python train.py --n_layer=10 --d_model=512 --n_head=8 --n_kv_head=8 --head_dim=64 --d_mlp=1344 --vocab_size=30679 --activation="geglu" --norm="rmsnorm" --norm_place="peri" --norm_eps=1e-06 --positions="rope" --rope_base=10000.0 --rope_fraction=1.0 --qk_norm=false --attn_scale=0.125 --bias="qkv" --tie_embeddings=true --parallel_block=true --extras=["capped logits"] --init="uniform" --init_std_qkv=0.0405 --init_std_o=0.00907 --init_std_up=0.0405 --init_std_down=0.0056 --init_out_by_depth=true --optimizer="muon_variant" --lr=0.0111 --lr_mult_o=2.0 --lr_mult_down=2.0 --beta1=0.9 --lr_head=0.0203 --grad_clip=0.5 --warmup_steps=200 --schedule="wsd" --decay_fraction=0.596 --decay_shape="linear" --final_lr_fraction=0.0 --batch_tokens=65536 --seq_len=1024 --doc_mask=true --train_tokens=987700000 --steps=15072 --dataset="wikipedia_en"
MLP neurons of a small language model. Each row is named by its layer, matrix (gate and up: input weights) and neuron, and shows model dimensions 48-175. Each number is 128 + 24 x the weight over its row's rms, rounded and kept within 0 to 255. Numbers have three digits each. A neuron's up and down rows have the sign that makes its largest values positive.
After each neuron's rows, "fires in" lists the words (lower case) most often at its 100 highest values on Wikipedia text that the model never trained on.

L3.gate1115:132123103167119103157136079150107149158166178139140142146124105108113148100097151125120127152111072123094145146112119117144134100094080130131133094124107152120115153107129108123133136141105109161126089140156134114174145095141159146152135139152160117156130120137101121105152140094126136127165130162114117129112124155142161136097151153113136109140086126143119053141107120100099121105106
L3.up1115:176160131151149128148150093112183117136148117138148117131098123141176076092101108145162126132113132124121147097133127087077154131103136145120146121148107102095123131181107101130161180126148112118092129156197079145107124129139102117097169181118090147125116139160137127096134129107158152148184132085120078169155167174143137135120139059122146123096134117126140134090097100131141115104125
fires in: "of"

L3.gate359:132058095153098158151110131135138130126157141130132149126145116134147133092156085129129106122157102143077137108096164112133121115093128125151132119115120098114134116121124120109092125113115153121107110147135155099071095110168140151110157125136135138128125101129120117131148068155157128147173136138113136142144166152135079148121129096090147102114078142160162171108108114126118099156136
L3.up359:100139153143138154133109124102095131084156175122102109080128149144156130140165105134158112145118124150144099113150107083140111123113164125111133162103094109120094095146163148153120115110169146105176129123130103126087181128122132133120159109120136134106109149150147154135119091119093124085112117132087128120139156136172126136132142098132155094139096118137096153126118146141132137146124
fires in: "e", "1", "one"

L5.gate192:146092112082150088098083126109101147084094094131143136102123152127131154135140099146165126150097155118161143116144141132106134107162160137112119159115117148095135143122123148121115134120130084155128152113102140153098138128151125150138089130154135120146100146104128107116117162138090179132100139153109086155102069135103139139087142186120127087138174140142134134127134200167130139101137
L5.up192:094130105162137120121143085152122136142119129080172139150170097120123130188088082143107146150121123105148137129156103142131096142174122145138165100078120121125095127125119114121131141127145158140117131129127110166097153151145120159135128151125090116121139110138128141106111155114121117137170116120113120093110093099149119091082151142127150092181171117140141163164138180154093112165175
fires in: "on"

L3.gate16:136121119112113101104144123172133165147106178196143119145091132116141157073168130121149148111146140159175113098098128159095127122102196124111113173113153157116110091187112121171126131118117076131086133123108125117097149125107123125141139061116092127139134086116133155102108144117137156152139098163086109144147136104110151107112109122096098139152139100173095136115119123116089142121103
L3.up16:133193145089110143158130099137114148124094103166129137138130134120177104168135115112100154153148118115113096162129162117133161135135121123115071121094152138126138104139116146133098090165130125143130098137094133144138136138105103145126146089132147125126098093147131138151140060123157129157105139111125086129171141137088152123122153161135103105156136150128123146118190112170101114125153
fires in: "it", "where", "the", "which", "this", "who"

L2.gate113:122134075071119131120124147138174107122156120149104104138106064142170117113152159117122095133154089104058163135154153153103140132100127115063150109139091138117118124107145129140128121160152117130171139124124142186176154132150138144112153153126168142157132127130126166134109136139127131172080126132144115147170113141127113143102112142137172139084194149117160109117116099107132139131102
L2.up113:107118173144091129144165139145133112133146173170126105111145123120105129157105130112163123170118148143080139110110108167098115119108106106154160162072167112108127135147156164117116142154121179141131123099121134119121162124158080087168094055188146127134091096142111091105147100136129126121153158095139096104148118113126138141118102126129099169132135167098164134125123122117090129091136
fires in: "it"

L5.gate442:126131102108128150154155149132075135121161108131131087125140096162157128167082116133121122153153136115124128118140116078138119086090150137137156128122117152142134132089130142135127122152132138077123130163093138127101148124137133086112117114138150156124127131106137112139181155136136115125112148108099116127105142142110125136107133132129123091142130122120161126143151148114117107105096
L5.up442:122135115120167133154109127144125136105138107111123146119140130113122103147153131202100163165118112136144132171133134062127119157136134133141132095102143118119133095105177132115171122147138089137158142131154097125137074105157117119083120142140137141117132133113155134132103143112137119134137097133139131120125105132120154124088130115116143177115120113111129092110154163184147145151155
fires in: "at", "left", "in", "to"

L5.gate1220:174102113139086141121109122159112168097148131075117127109128080128136146127121142162137146130151078116100080111158099161112118122110130149109151122144135094097128135105136145093100126167140163082152156108108132127133131111152075133095133114140117118118108097160142130131082134099098100105181124155154106117150142104109147190111125130130118164141089094136109137159088127119152125134079
L5.up1220:044133154102107104105102113144140139115182151105119150107100090092150107160166125100148087117114155141168158141098121166106151115145108143088125108121162133147116133123117128100099117094112121111159127097108148140104083128140139125124111087110128140098121143125128083186131161148135135123110106095144132130149096102101121128059122153118104097163134163125098096132113111132144128117143
fires in: "a", "an", "was", "another", "were", "also"

L2.gate123:146147139076124149143176103131121086116134144118155119090119110124120128142106117142088114093122143108114136157126163181132149127113070145117118118127131120131119141112126095148110093141135117117176111137087098106156106138123068120102114132161142106138095128077106104110116122143117120148129136156092140180121146158135110141084143116132108143150122121129151132098129181108148143106087
L2.up123:126159145103115122121144123145118135129141114132092118115109048091057107111143107107142143124119123118151170140120137124099154101144112122161148122159110103103071139143170089102099096132089098102146109123091136131142148151138120125123129129111124100111134060150118086098120163126136147141126175137131164121146129132188161120145098140113130155109165094137126145135103146142138123101066
fires in: "american", "hard", "personal", "true", "how"

L5.gate348:147145130100164187137128087189142129139103111103154130152149060129145121101152128127144130171114117083125159141156139122123098128130137101124180148155142139094112154122120109169139140159091127150136145121111118109114163130109101140127117174112143124175139090136152125146157134138169169154107130145149121134128098114115150121118132153133134152145125143157119091136099124090088078153151
L5.up348:089130135109122155121113076122118172131080099121108166140128127105140132165134119142126139134124157126151141175163126103150147139071128125160161115097142146117106121099127235120121166131159130160134183128168110143102120102123155143159118112153123179097126126152167145095142156143094164144156187136156139142134123178114123149144118148121108174102141112134140097136122159132131153155156
fires in: "at", "in"

L5.gate1260:152116137139157118169145109123070129143078157131164127128145091135102098134144162135162112107130112167145118124118108088153117145125174154144137101080140091119157125121148093111127120147103102124121162096079162095106142139138152099136115132152103094143153126168104166148170148098118088106138175091112144113118156107137126118085118107134114144129096135149105113144096100118137121127090
L5.up1260:128161121141130098164106127131166120125132134135110148141122100131104098144116164134129159123144110126146122117096136132149142092132129161105156130114117107148121137118099116121094158127154122117144150148091183127080145112124074106093170135145162076170119119105117130179124127123148085158092139113090093102146118123118126128102120096140124118124131113167094114126131116130163102111184
fires in: "of", "000", "ugandan", "by", "who"

L3.gate218:101133147161093139114149132082117130140135155111148148110102122117130125112150143104098137089120110097146135124160161060106114148146147111127147153093116102102112155122112142110163142118090059119087138126110149117127107124158123120137108149105125124151112156099096137150132151147105123105132141180136200119124097095120119126132155121115126106134108075153124133137147100103120074089128
L3.up218:091137168150110131142136105158122118149123108126129171131090142170153152134123137101131133122134105081108079123111128153157118130163125152126159123123123092108104132131114133128137125137099133114100108129203101153104154103135084172130144162101144080121132142109130143104135086114086132116162136122139151158116153116151177127111104126163166142133115146133102127111164131135152115124137
fires in: "several", "of", "various", "numerous", "number", "variety"

L3.gate970:123130087088126159126111126171134142097141164145131134192112148050128122112126114133133127139106130108157111125074126124116081107115106108132122140094190092139118126132085126122106079157131114126133120153101114126118140154114109079167150103140087092145151129129149147094111142148137166152134131146087110082168171112152165113155100128142103152122122083125112150094148161104096170082105
L3.up970:144113135132090143148111120167166141150166085118104144153144117132151138130162131115104131149121083126134113146097122159143115134117143116069149121110102145123145130180128133136134073163149117156152138096072144086139161150096109117131189124086108128185127117121123138114144085168095104123080148138134125109141134101171141096135112122129163141155097138137136170096116151105134140101096
fires in: "which", "that", "who"

L3.gate1330:138145147166161128121099205107129123100084133115103135146141147107115169157122133162096107134098143117116100137106119148126117142112175122113128129121132139149177149138123154125082123143100094152136123122118083133114157121146123145110158088156107163153106139166143123134137121142088156093101113130140128123138116138074110140145138117116073135151149094158134103149174129132136136082091
L3.up1330:120138195167116134134112111099113131103124086123147113145121105125127162145154164160135130134126090126142095140109133123108156151117092093122122133139108151181114081122155132134139124146132142154124070090156102170153100143092136126129181153135143120132125145130157128128130099149118102123069085084081183106122087082141067152163126101142121085093145137097121148108110146116117128160147
fires in: "bacteriologist", "to", "microbiologist", "member", "who"

L3.gate545:118119123131163136130106110152164142157164135147138120168118106150085148135148116105119123140144137159104098142129116117120154148095110159146091102103156152132117106115133111148183151106090122143122096128135117116154150103111114162145142155164143085099103109149115109121112106152157194095108116144113096121128143171126143137135126097097110162123162163126172122163161148145138143163132
L3.up545:139106152167186129126143179130173109096141122138144123125134121144125131164121161136109102133140142145139100111121113087113133116126132119146131133114138155092111161126119133135138131115146103129135115097121103156120141148156150168126151103101142140130193151103088117170083129095068145126086123153158094151149133137145140170163143117106123169082162122118121143142130127102135138124111
fires in: "more", "best", "most", "both", "all", "100"

L5.gate539:141119149123108114126158136131122134145096099119142132140167125126165124139095103155113157090127112133156137099165107145142137184113161153101158103151110097097155159114136138158137117110079117139080154149088181134137143180182138119139139122099115113146150114131074051084140102148097148181179129108082101090163126120118154141108169167139164160124130093132108109127062110163154148130125
L5.up539:127120138139096102167120127151177117140110111141136136148164149132126151149124114150099135122101140154114088126098167133118137117146125149127154127149139101124115163186121127076111130142086157117132104140117093141107133133170143127132123124109111136106130087124126132117168125137108134132123123154112155104081111155130124099132115098124127095096087139134109087107106125142164088124131
fires in: "2", "1"

L5.gate235:160153128080109118138115136154158112149167104168144098132060150132154136102133103146080170136154125101161138113119131136104070120106121110141135109126152149105123101127143138129137160132135133179151111116149150161121113135178081105148164122069121126133166115138123141116127130169106112124149131138125074097138138138095165139151098146106144159103093141161140098119107120100110126116099
L5.up235:091064169141105112112136135117096136121150018128105149140114139127132154125154102160117136129124091119113085144126146093073136118167142167149158074097095155114083120128109127122154194115120100134114120088148113116132142148147140091166137124116123139103137150137142116155171169144150125112087148097096123109121156155104141120124128112081123141182131115128093111115086108116129131117131
fires in: "he", "him", "1"

L3.gate817:085137090128126145113157138134123122139154131105069124107124112164089152139135173129089137164134133113117171126160140125131142125154117104105116119179136129122124101173111126147138126118140123117112171105116137155164124133111153121128093161097144156097100097161131105125162140101167092127180097136182096128114143167129097170135142132154099157135134146104177155137142091191154120122158
L3.up817:156135099130164158164112158112114105130148141140136144109116105112058124114086157135116116102154125143158139146141156121140128161141132144086152087120174140108138134180117142138127137139131151142117193108114151141102133125137107134151138114094153162085151138131099154134210151071135113141120132145121144074118141113126124117112152104129114088128114123181114120103127108114113093173148
fires in: "two", "three", "four", "in", "five"

L5.gate576:131121131094144138130126132114129135120115137176109150118121136114129116117123115117140079123113126151128132118073140143096097130161111097084186158063112101074158134097148173129090115125139141106127138092169156079112127158092136131109119136170133128124113122102109106136173137110134166124112143142110100119119157129129142139118130067141113067113148106136106162134104125140114177099171
L5.up576:117124101094120169147135133147129106124140141108140145165161159151105093172184139122112158144153139137178152148167163142144148160096142150128154112110123088139138109145110139149121185143112100135110137105135129102139121131144149175095165158123081137139165141164101116134149096144113119120129066137098136149116127114147169135144121130120117139103159144084124109165118135133081104103131
fires in: "began", "started", "continued", "continue", "begins", "developed"

L5.gate691:080123134118139104141123099126150146103130142143155147161113119105163141128138120105100091127126135113168146088142139111118110105107143129103119113130129140144143141146123128112171117082104127166125082155129117162147121086113117106104140110095132086114183124142122097053126135150138098129184178174127118124085102114144133142154083138138115096085113125122091136073149198103127135128146
L5.up691:102125094096091098112161127164113117156067069100159136152089144139115130116146132126125130069129090124137131112162182130157101175138098074155137134108140119152132120116136122121146128107129157108124124132074128119139111112100132122122109174148085127185137112162129168088122142122133152106159133146163119117168163124093150139132139115137088139129108127135094153126118161148115090127096
fires in: "17", "16", "15", "14", "18", "series"

L3.gate811:167098143081132140158123191121151151093109104103141191101141166091140095106156080124142129143123104097172108134143097119108165133142095143166122130112118073130143128140111137112133123133140121128179107135164127102092188165116098110102153091119140108121131085119141130169127148150138131147144121139094102156140142109096135142132140123120107152089124084087095142125152137147090142137144
L3.up811:111114104114100145120140107160175134132150149127127107116182109143170135122127123120134117143123118094130129160137170159122118121128140138090096125090139122150136103129132137089128138087170078098144104081123166167137122135135127136143145127144092120114122133117066151122109165108093096161143132130120196146191080163150147086116134117141189065131109123129125152122136159137133111113130
fires in: "were", "was", "have", "are", "been"

L5.gate1137:116126174140073118132149122165140081171150106164114117120109116120109149123172146153106129155097127145176143109113180090120122096140138086131104114115135106126144109088101163130151118130128152120160136139103107110097056137158102152112131134144129141143166160106127134162096134129113095135128148086154116119102144150168168137115147071107116131155081151099130146087117124089149169080133
L5.up1137:072123122174121131136145147110081122102077116111141113152122107140086144132113127176174125171173093127142093122113121094153101083135106157102145124106137137148128069147121149151171090116128129144109143136138087163116077186127125144106131134104154165144118116100105127100159150084168138102156149123122135115128118169174128143113088109124139162140141126135123092118096127139117092125094
fires in: "1", "no", "from"

L5.gate27:152110108135105132159135115155111122144093141085162122122127090156142126093156106153134104127107108110167167103138104117125110148104154166118140141127163097162162130112140128139127125125079128113108129126093143098104145101142157107141141146094135149129143147117149145142142147162136141156148084053126125165126096124105141127188111099105128142106133122129144139103086142168132134096131
L5.up27:133136130148103151162160095118097132122175143188114138126142107141139143120119158148149119186135141201121103122079124119106120159122134072120134132155106129131137116166137115110123117138100104158117121135093118142114110139151149137124162155131094151102110154126130125112117114100135146125142133125118178133136110126112161123158141107157148109098131143109113131116122126121125159117094
fires in: "0", "lost", "1"

L3.gate157:101105142102111127147151130141133176112130122131089183134146149113130174122191121159119153149141116092146129148105164161180136109124097138140088142159144131113150092082146130125136133080103068150136142125128091119149127123126105129164100124105105152141130119099106087172077142150171117134151159147151135112149129138151109110144126118114098128137093168108123120150152130135148139142129
L3.up157:114124101143092116193182154151110140114144109103118073157113170111076147124151111088153152101165122133143119143136144125129151121145122144168117133131120139120156107067157146080089123153066116106114154132103098118130173152159117133170133143114109112111139161130100154158135120111154130129097098126108138086177127106135102130127116114124079091135133160148133123154129117127135122118101
fires in: "was", "were", "is", "raed"

L3.gate329:123161136127107135133173131103135162134136129081108140092086092153126150117144144116169128137149125118134140072159128110135135075173129098072112109147139109116128103150115135097046111120108109102130157088099119099136112134117143121145126150159071191137145156167104131099147133089097124132166086105152158125163118113141116094135143119150122098098147119079141137107098138157136159143144
L3.up329:172120089192104123113109110151075108120154117108094134123126169081127145097104168122131135127136138130133145120107108129146118189098149106131099131107132150133128143104143107096147134110125153140101115073162126144111101124120091141120124174111112102145156133131130100141174119105081124145068123146131097119121156163120114164124132127165153114137111094128100126165134162064116114125124
fires in: "000", "two", "million", "three", "500", "5"

L3.gate1143:132122154143110128123121095140154121118169131176151174164138090162109104145154151144102152102104110151144136130066144117106104126083093072137089145112114109156118150115149114136142116092134107108165102114133180138113172062139089103117107136152139097119146148170154124112125162108136158115143123140100125104121110103141129117168141119125119118100141116092173137181140154123150099117158
L3.up1143:103133134141134138155088124113113097089128140111142165154133107115126099120172205143157175113151120123104171106145129127127094079124134138084132114164122126126105117144133127121118129164110142147145102106144149118128169116108134139159109095118100123148119112146125131142137147105146148189093133106080137101146113121172102121130139134150152133136129117116137143116124141135125111122136
fires in: "to", "ever", "chişinău"

L2.gate78:131145097142134171126123132133171150189120118114166155141095108104123168123131149091130114129143128135167209108165122097159143163137172140142120123144103129143091141071189129114110166142123100123147135152147118128072084150126146126125127147104168082103146091126165132146138115092151142117137121087093097091125106112154136148065106108120106178109102104062108124133126112109064152066091
L2.up78:129136105134110118143137085095173120145098143119114122183095156132074143096135140164127157106126155123129115114091140127137135088119134133125138108099130136170142153164110096123134109109116102164097140126093114119167154084197119140128119138182153124127153168114121092124135100126089151149149130107117109134136129117153149119144145109126117131130123143153115156131120104125107152126155
fires in: "league", "division", "s", "la", "premier", "two"

L3.gate253:118105145092095172112117109115132137120142126115147082152159131113124060109156143138141133136173119160081115135136156137144105120140179165109163133137110100101137098135114140122118099131121104113126176132088133123106137093102096121083132142093097129134091156098113139149127164100119153157178146109119137161135127121147146109059113145144108131131120115131103110108123098127128175168096
L3.up253:135145084112135118119162132157107107108154119149101152142144135137141126145130116108090152112111092145144111107045158153148092148124125169116139142120071157139137122109124111101123091075078100119148107128113122148148140129083150151107114128111101092141154107110109096141130141123121152155153102160126111122099147118079150151103167109174171090127100114172135144145132177121146126119105
fires in: "two", "one", "three", "of", "an"

L5.gate513:163123078139122084151141123106131128135119123090144147168166112153166138099139102118095090140137150129144131108143105084100115077135128142113106116122124133093134129131120144144110102149092116145088159134153096125116136137139113128106118095070113163128151131138129145112155147113141101104162109140121105168120156163125144079139129192105146138097091124120112150133146134146141170094068
L5.up513:149126113127143122160101141142105137140170093112141167158151137120141115134164141146104150099162118139148120089114127122108113122124140156116142142113116151103155112138117117115124155112139101147161135140129122129153136132078131108145110140151107137103168142153098125154112144101152133085098145131137122133133134181143135103150101155083141120122133141137124108128110166186133125147129
fires in: "1", "11", "21", "3"

L2.gate686:120097117138149098117148141138155149103150155142130133150113126120146167137165156108140119144118124129124063067128111104145109133136123187123106128140079145119129133139075153139109117118168110105079111163161138103126148111158149102114117105128098113147119129111135128157158115104131152081142066133121177078146152108140148124092161108104170120082151154159123145144125091127148137125138
L2.up686:128190154144129164146162133145122114120112112142133111083100132125141124103110126137115151124142161155135065117124104152165108129142136167099123087172122135100135108133108184141147104077142124162048162174103092117094105130076126129132119122126120120159160102126134128115158124099117107116159130161158176140133104090162160117136159139131119102105084123118135129141100131125173108107172
fires in: "for", "some"

L3.gate1157:162090113089130146198118173146076170144130085114124124205114114173143108125063129141151104180134087136097142129141085122127071092172092108171151161114131174163119093136151108139151108155133121085132136118124119149106169100130153114113125136128139108112131126122123105135145159135080153166151131149121162124139102128108099122124135147122120143118096138109108148130097126147131113135111
L3.up1157:139150126159107090117120099150130133101105178147109140143119112140104109138102172105142138105154124110101094104161159162150187089106167131153172138163131132146153111118164136155105181137153110104114154141149151117124134165128117154099135145128121096105101138168128172115156100117181122158142148094122194167126140109139122116156138110149137131100124077118139096148109103148126139167165
fires in: "on", "in", "2", "march", "may", "at"

L2.gate651:135140111072117164128134124102136130120141134092137106109148159082150109130106115079114132118168159123135127174109141145113144140132129144095147122126156096150115114109135129174131149131114122136109156122116105123091153117109110107102156136097146107136123158100129141154146140113125111143118119113101142097160135162127142127119145142166130110148110126134143141096091178108152135110145
L2.up651:100146112127099165146093110137110168136146137135110133160146139123136174147148124161146120169143136108135151129070148168126166146169117108119114100094134115126150139106152129122133127125093144082112117122137118121131156150110089102155137122080122101118098094144138116139129171102131107158069129105150165124130080169135117143098129112138150175172138075120175099112178144138149120116158
fires in: "is", "are", "be", "get", "were", "was"

L5.gate1004:126187152123130097073118122139106124103108111120102105117115128119105129136130145131135135120141127103096073178080143146086127145061136140102177097118121113114120137143124113158094147136120126162134131111092147150146137153118105147134096148167130147129149160143140132125130115164130115118167153077165131130122165084122135121129122132141120103163143153112151144143151134084152135130109
L5.up1004:128178150118118118132148119146170124147148108141092096123121163115160170124097135150117176142128145116105124085120112141161156123114135148146134143126129134124114075120098152124132115132101171114102132136146096141166130172140156124138124102140154114183115155138121108141090109120095174141131115121164104105106145137162117182090156111095145143074173175134132141127127152134102074070128
fires in: "it", "this", "they", "a", "an", "over"

L2.gate348:127127104072093115161152126131095109090099160101127082142135144135150081112173129142147127120156119113138108126094125134153147135136162171074123127109128153171129132132126109091147134144137158148143113107112101143121152139107125120101114136114100067106181110114111165164126136087151177136077132090147104174144108107101115098100139128158138145100140150147107065119102166125144106123118
L2.up348:124105154133089123142142087165108131095119110146093148102122161147135112085149093174091081170103117136179149148102154127111182123085144118129127150115158146139110118105097145126147140136154100134094117168100108124108152149094163109103163114117118124139082107133119137168132152113093139110119123156140115122095104126084127140152148162130146118126125120138107142146126131161141122154170
fires in: "to", "of", "by", "for", "with"

L3.gate445:177116146099111096101096142104132140153105138110098130132151143143129091069136156126080091170132144128113136136145110093122152119132109111158154124116122139141120098189155145137131130094139112116095106100137073129113145159139135135180114069131126129143122124136159111103115161147154107137096152151152120131127127151147162107133133173084154211131155155098121123113134154134124140131161
L3.up445:126132132125139140119144112128135088156139142141122123157087095160082154117097139155106196148131127133101147130150096128094134095103122125187158128154151137091108151113186132142138124155141127139133157146148133116131129100127162146146135120138192129141109136137143129089131098151098140107120147151128185150161080147105152156141141153100154170114119098110130133119151157119147143090138
fires in: "at"

L3.gate11:132109090116150096114163109150118155109146109131170093144087109151124146179141120134162125129149134133127149132147157137156110104157095125172162151109105120136104149087124115130126119099157126211115143134154124169113132159133091193119165146161117107145145136103153133148107062080127103116122137132145119134129108129122114157127133130126121067130125175094122132119129130114123149161118
L3.up11:099079100122120139144155131156114149122189095161097100124128097149114131134122077107108162123131122109109142117091121148075149131131115122117124122111106180121108147118123098152146147157104141103112119178112129176159098168114135103088123152111075156144136107163119123143114121152117160102115087126143122103144149123133100088152130165131133089130155123111108112086111121139119142154112
fires in: "from", "of", "to", "it", "for", "on"

L2.gate393:129104096132131126144123167142155113138146166160096114083126117119139106163150117140097160145158090137123116147183107077158133167098110141120170116141131123119116107097176148154066122145074111107114136159066094145131118129131102156140136151136127103073105137146146094137090109112112118133127097134110155119119138151130186148118094107079123133143139138125156124113172136135095132146124
L2.up393:133101160162095134149150125117105127151148111182149153139141134108098113134123144095092113171156146111133172194202167074093104136101151136129160094146120104167158132156121131160098152141125096186116121138097096113122125143115107135151149122131149141146121107121147140170128141121068130125124165154074133123143123120157093145144157102108136094139162145122096102148107077152131163130100
fires in: "most", "number", "way"

L2.gate962:142113109166139119101154134143122205129139120099159140096093146091146121134126104144150150114112114073135116125133131137158106114118112105160080132118128110129144126101109116166151144115173140104108174128144125169110155090107173132176126115153132100140130150139140145114172143122115106113102156140132167120120131153092154078127158118106117087097165157083140116118137142142136124074154
L2.up962:130092085101124123129141103151147111094073091143111104124141146118129127133123134148120129066106142120136088137189148191171138127121137107089137138157118126133151113088141126094115143099147107127109126129076092124112110115119090134149120133128132157132146139160148149128105122118136168134126084127118125135115146133103113164163107148140095092104134134168135107177164155128151161170139
fires in: "on", "along", "some"

L5.gate396:166107133101154190102115135153116123119147059138114114164135134137097142116122092158111138089088137126128145140107091127109141161137162149149146135134096135143095130106089152104102119144107136137115132108150136137108109143136119156109163115117166087143106125121169158141141133140143121121135147128134134123106114119095143134143142130097063130083156137133117130126158196159124116119161
L5.up396:154147131143096126173127107129115121080176116120170142101105129125111142136103146122111134130192123121126141100140128109111126115120104121124126079156128130132106112145121130114143182120166140156150110106167148117115155137095099115185167149118134093130084105129151111124126139143159125112132125098106130137103099139140121117099132142119112115157126183168154127150111166131121139100160
fires in: "from", "to", "beyond"

L2.gate582:118115161140109143135123156132178110095150128155111160163128146111109125107171123129174136162108128152126144096136114150142121144087121116111144126091106097123140121104122130120150137162134161156131119132115143120127119122155105160096113152150115127131116152130084158121129093087154122146097119132121164125112168116135137127135145130109094113133157124129089130129050126104133156122130
L2.up582:132154157098134117133133110118092131138109130148165099147156153090121123136119119126125135115106128149103141136109080124122138125153114162089109101121125099143085156132108100154104147138139095112108184133141150111121089120109098132121144160141134134098127171113088132172128103114132136081120138106127158155114102122133102116118124111099154109106126127112114152155087081135124121116087
fires in: "continued", "began", "st", "continue", "rest", "remaining"

L3.gate609:146199148118111128137125122115148156108158076153138136147144121114136176139119095117090130144136144122143148124119096142112132082034119147127148088133118144092082093172131140151162122112145085135128132109136143094119117103123169119110107144123137149137124140120113117086142093121113148108133106112139079115144086175186112118137109151110127124113136122092077128125143149110139154070173
L3.up609:134122135148133095139083154142153186161200120177163119161093143136147106126136156144122163118089119124132073102155121120119113117113150139125122148093177156149099095138113120137157155140139165114125121091113133102099140155149138147189175112100130154133102084106143133188128152112129128088112161133157134148120173123122149132130138121145117141117126146173113113171144136176120119088161
fires in: "he"

L2.gate346:117119116098130086104155133090147115114119139139152136153174133177105138128126096090135154112130128119160155089105164119135135124057115154171132134143102127147099116101073105147163117131179143129139132136085128124156090127120103158105160110118110121107125140099134164141105104111164125079122137083103123109107137075151102170098125118131147109102076173109120127139154121136138156114134
L2.up346:091101114114128140140142130151093159080125117156137095098126172115125150104158153090140119131108114139128132129157107126129085141158117149129103086112106138146128129123155127142121130124085134137137103158127128134098147120155143152106133087107157136146152154191108155170124132134111104133165097099120082100174123172099163123154159187150105124130154134132124092120146165141046132128174
fires in: "there", "veach"

L3.gate885:122108116118194136101107115105118133159136108165147139128155089090097140121118163094135109137137144122123123153109161124115101156133118123154125134121134146074130158141107144118161133122169119156062145105155128091112114138148111141141140184139133079139147170122108161101121128092138119125099135143160119128129088125136070132118114153139129103080101131124153159142128117103153135145138
L3.up885:130106099083131137165129124141126145187127149156170155161120139171148130124093173158134176121113127121127098139178101114108155157139128117102125166141111123126121131157132151129128161114144150094153111093129119179152151129118110111107091149138109141138155115101130092112110094088145169129177129138089138133184153110124123094142141124104124118134091117146101170132112122132111075108099
fires in: "of", "top", "field"

L5.gate509:143165119140183159128112092132132129105118174103122108140113159108095085128139142123103121133095113105116144144108113150113087120088103122123108108084106141137137112124127205130162157142111162121128140146087127120136164127130162168123171136169162149139159087161161161109137125153146125129136136112104099153127114078139140150099127140107150152096161118125120128155120111114124156086134
L5.up509:191155130130111214153130128150100122183162114142154116108116118140110131115155118148093173100089102109102098104152122154113155137091113117095149115125159102107094120141149148133161138124110097151143121086099182159118127107120106139139155164091157087126113076148167186178126150111090128064150139148099130155106114122098162076099134161081138132111108119151161091153089121111150118140146
fires in: "to"

L2.gate1173:102140139148124136132118155126072119059110163135117180085157106123143144134132145105139095170135102108130129116115161138130108097152106147126139134139132130126145141095146120127172109128129126131140124147118143108112115145157138153147146110089110085123128134143102118133168148107122090135132127079141175135125135112177143134145167106146123137144159125123146133151133167102100134160078
L2.up1173:158127129147083082157130155135174169109134089123153137136134171129123091117149139074118145125115107119142106131152105110131132126163145096162156086146098107127126161135134125110136185146105078120108123145119097117156155091149100129140100114138116124146094093114138141173146133109150158108124129149148139128185143118155111088137160133075193123121108109132106090133170099092178130149141
fires in: "most", "more", "some", "these", "certain", "many"

L3.gate398:097117128117120107126126132098128142135120130161101105140107143110125160148164097118163108128139119148136150107150147105116119113082124119151151103117133151158142081130150172088144083113118167142123140101125121136157100116104139159097155097108136097158167112167105100147101090142155096135132106083101094131120138117118112155126096096116119152103129130113084112155127132125160122155072
L3.up398:072115125136162139109134114114113117121109124109167185149152169165169175145180157123110070134117085162131150109081128142122159141124136134152113153154117129097158103117110160146120155098100128146137112101112163124149126066138129126138165124124083105169083136168119124100145112131135110104133148156086096128113142108116158098133118102148130123109115094110108143148148143132142096149159
fires in: "a", "also", "part", "result", "an"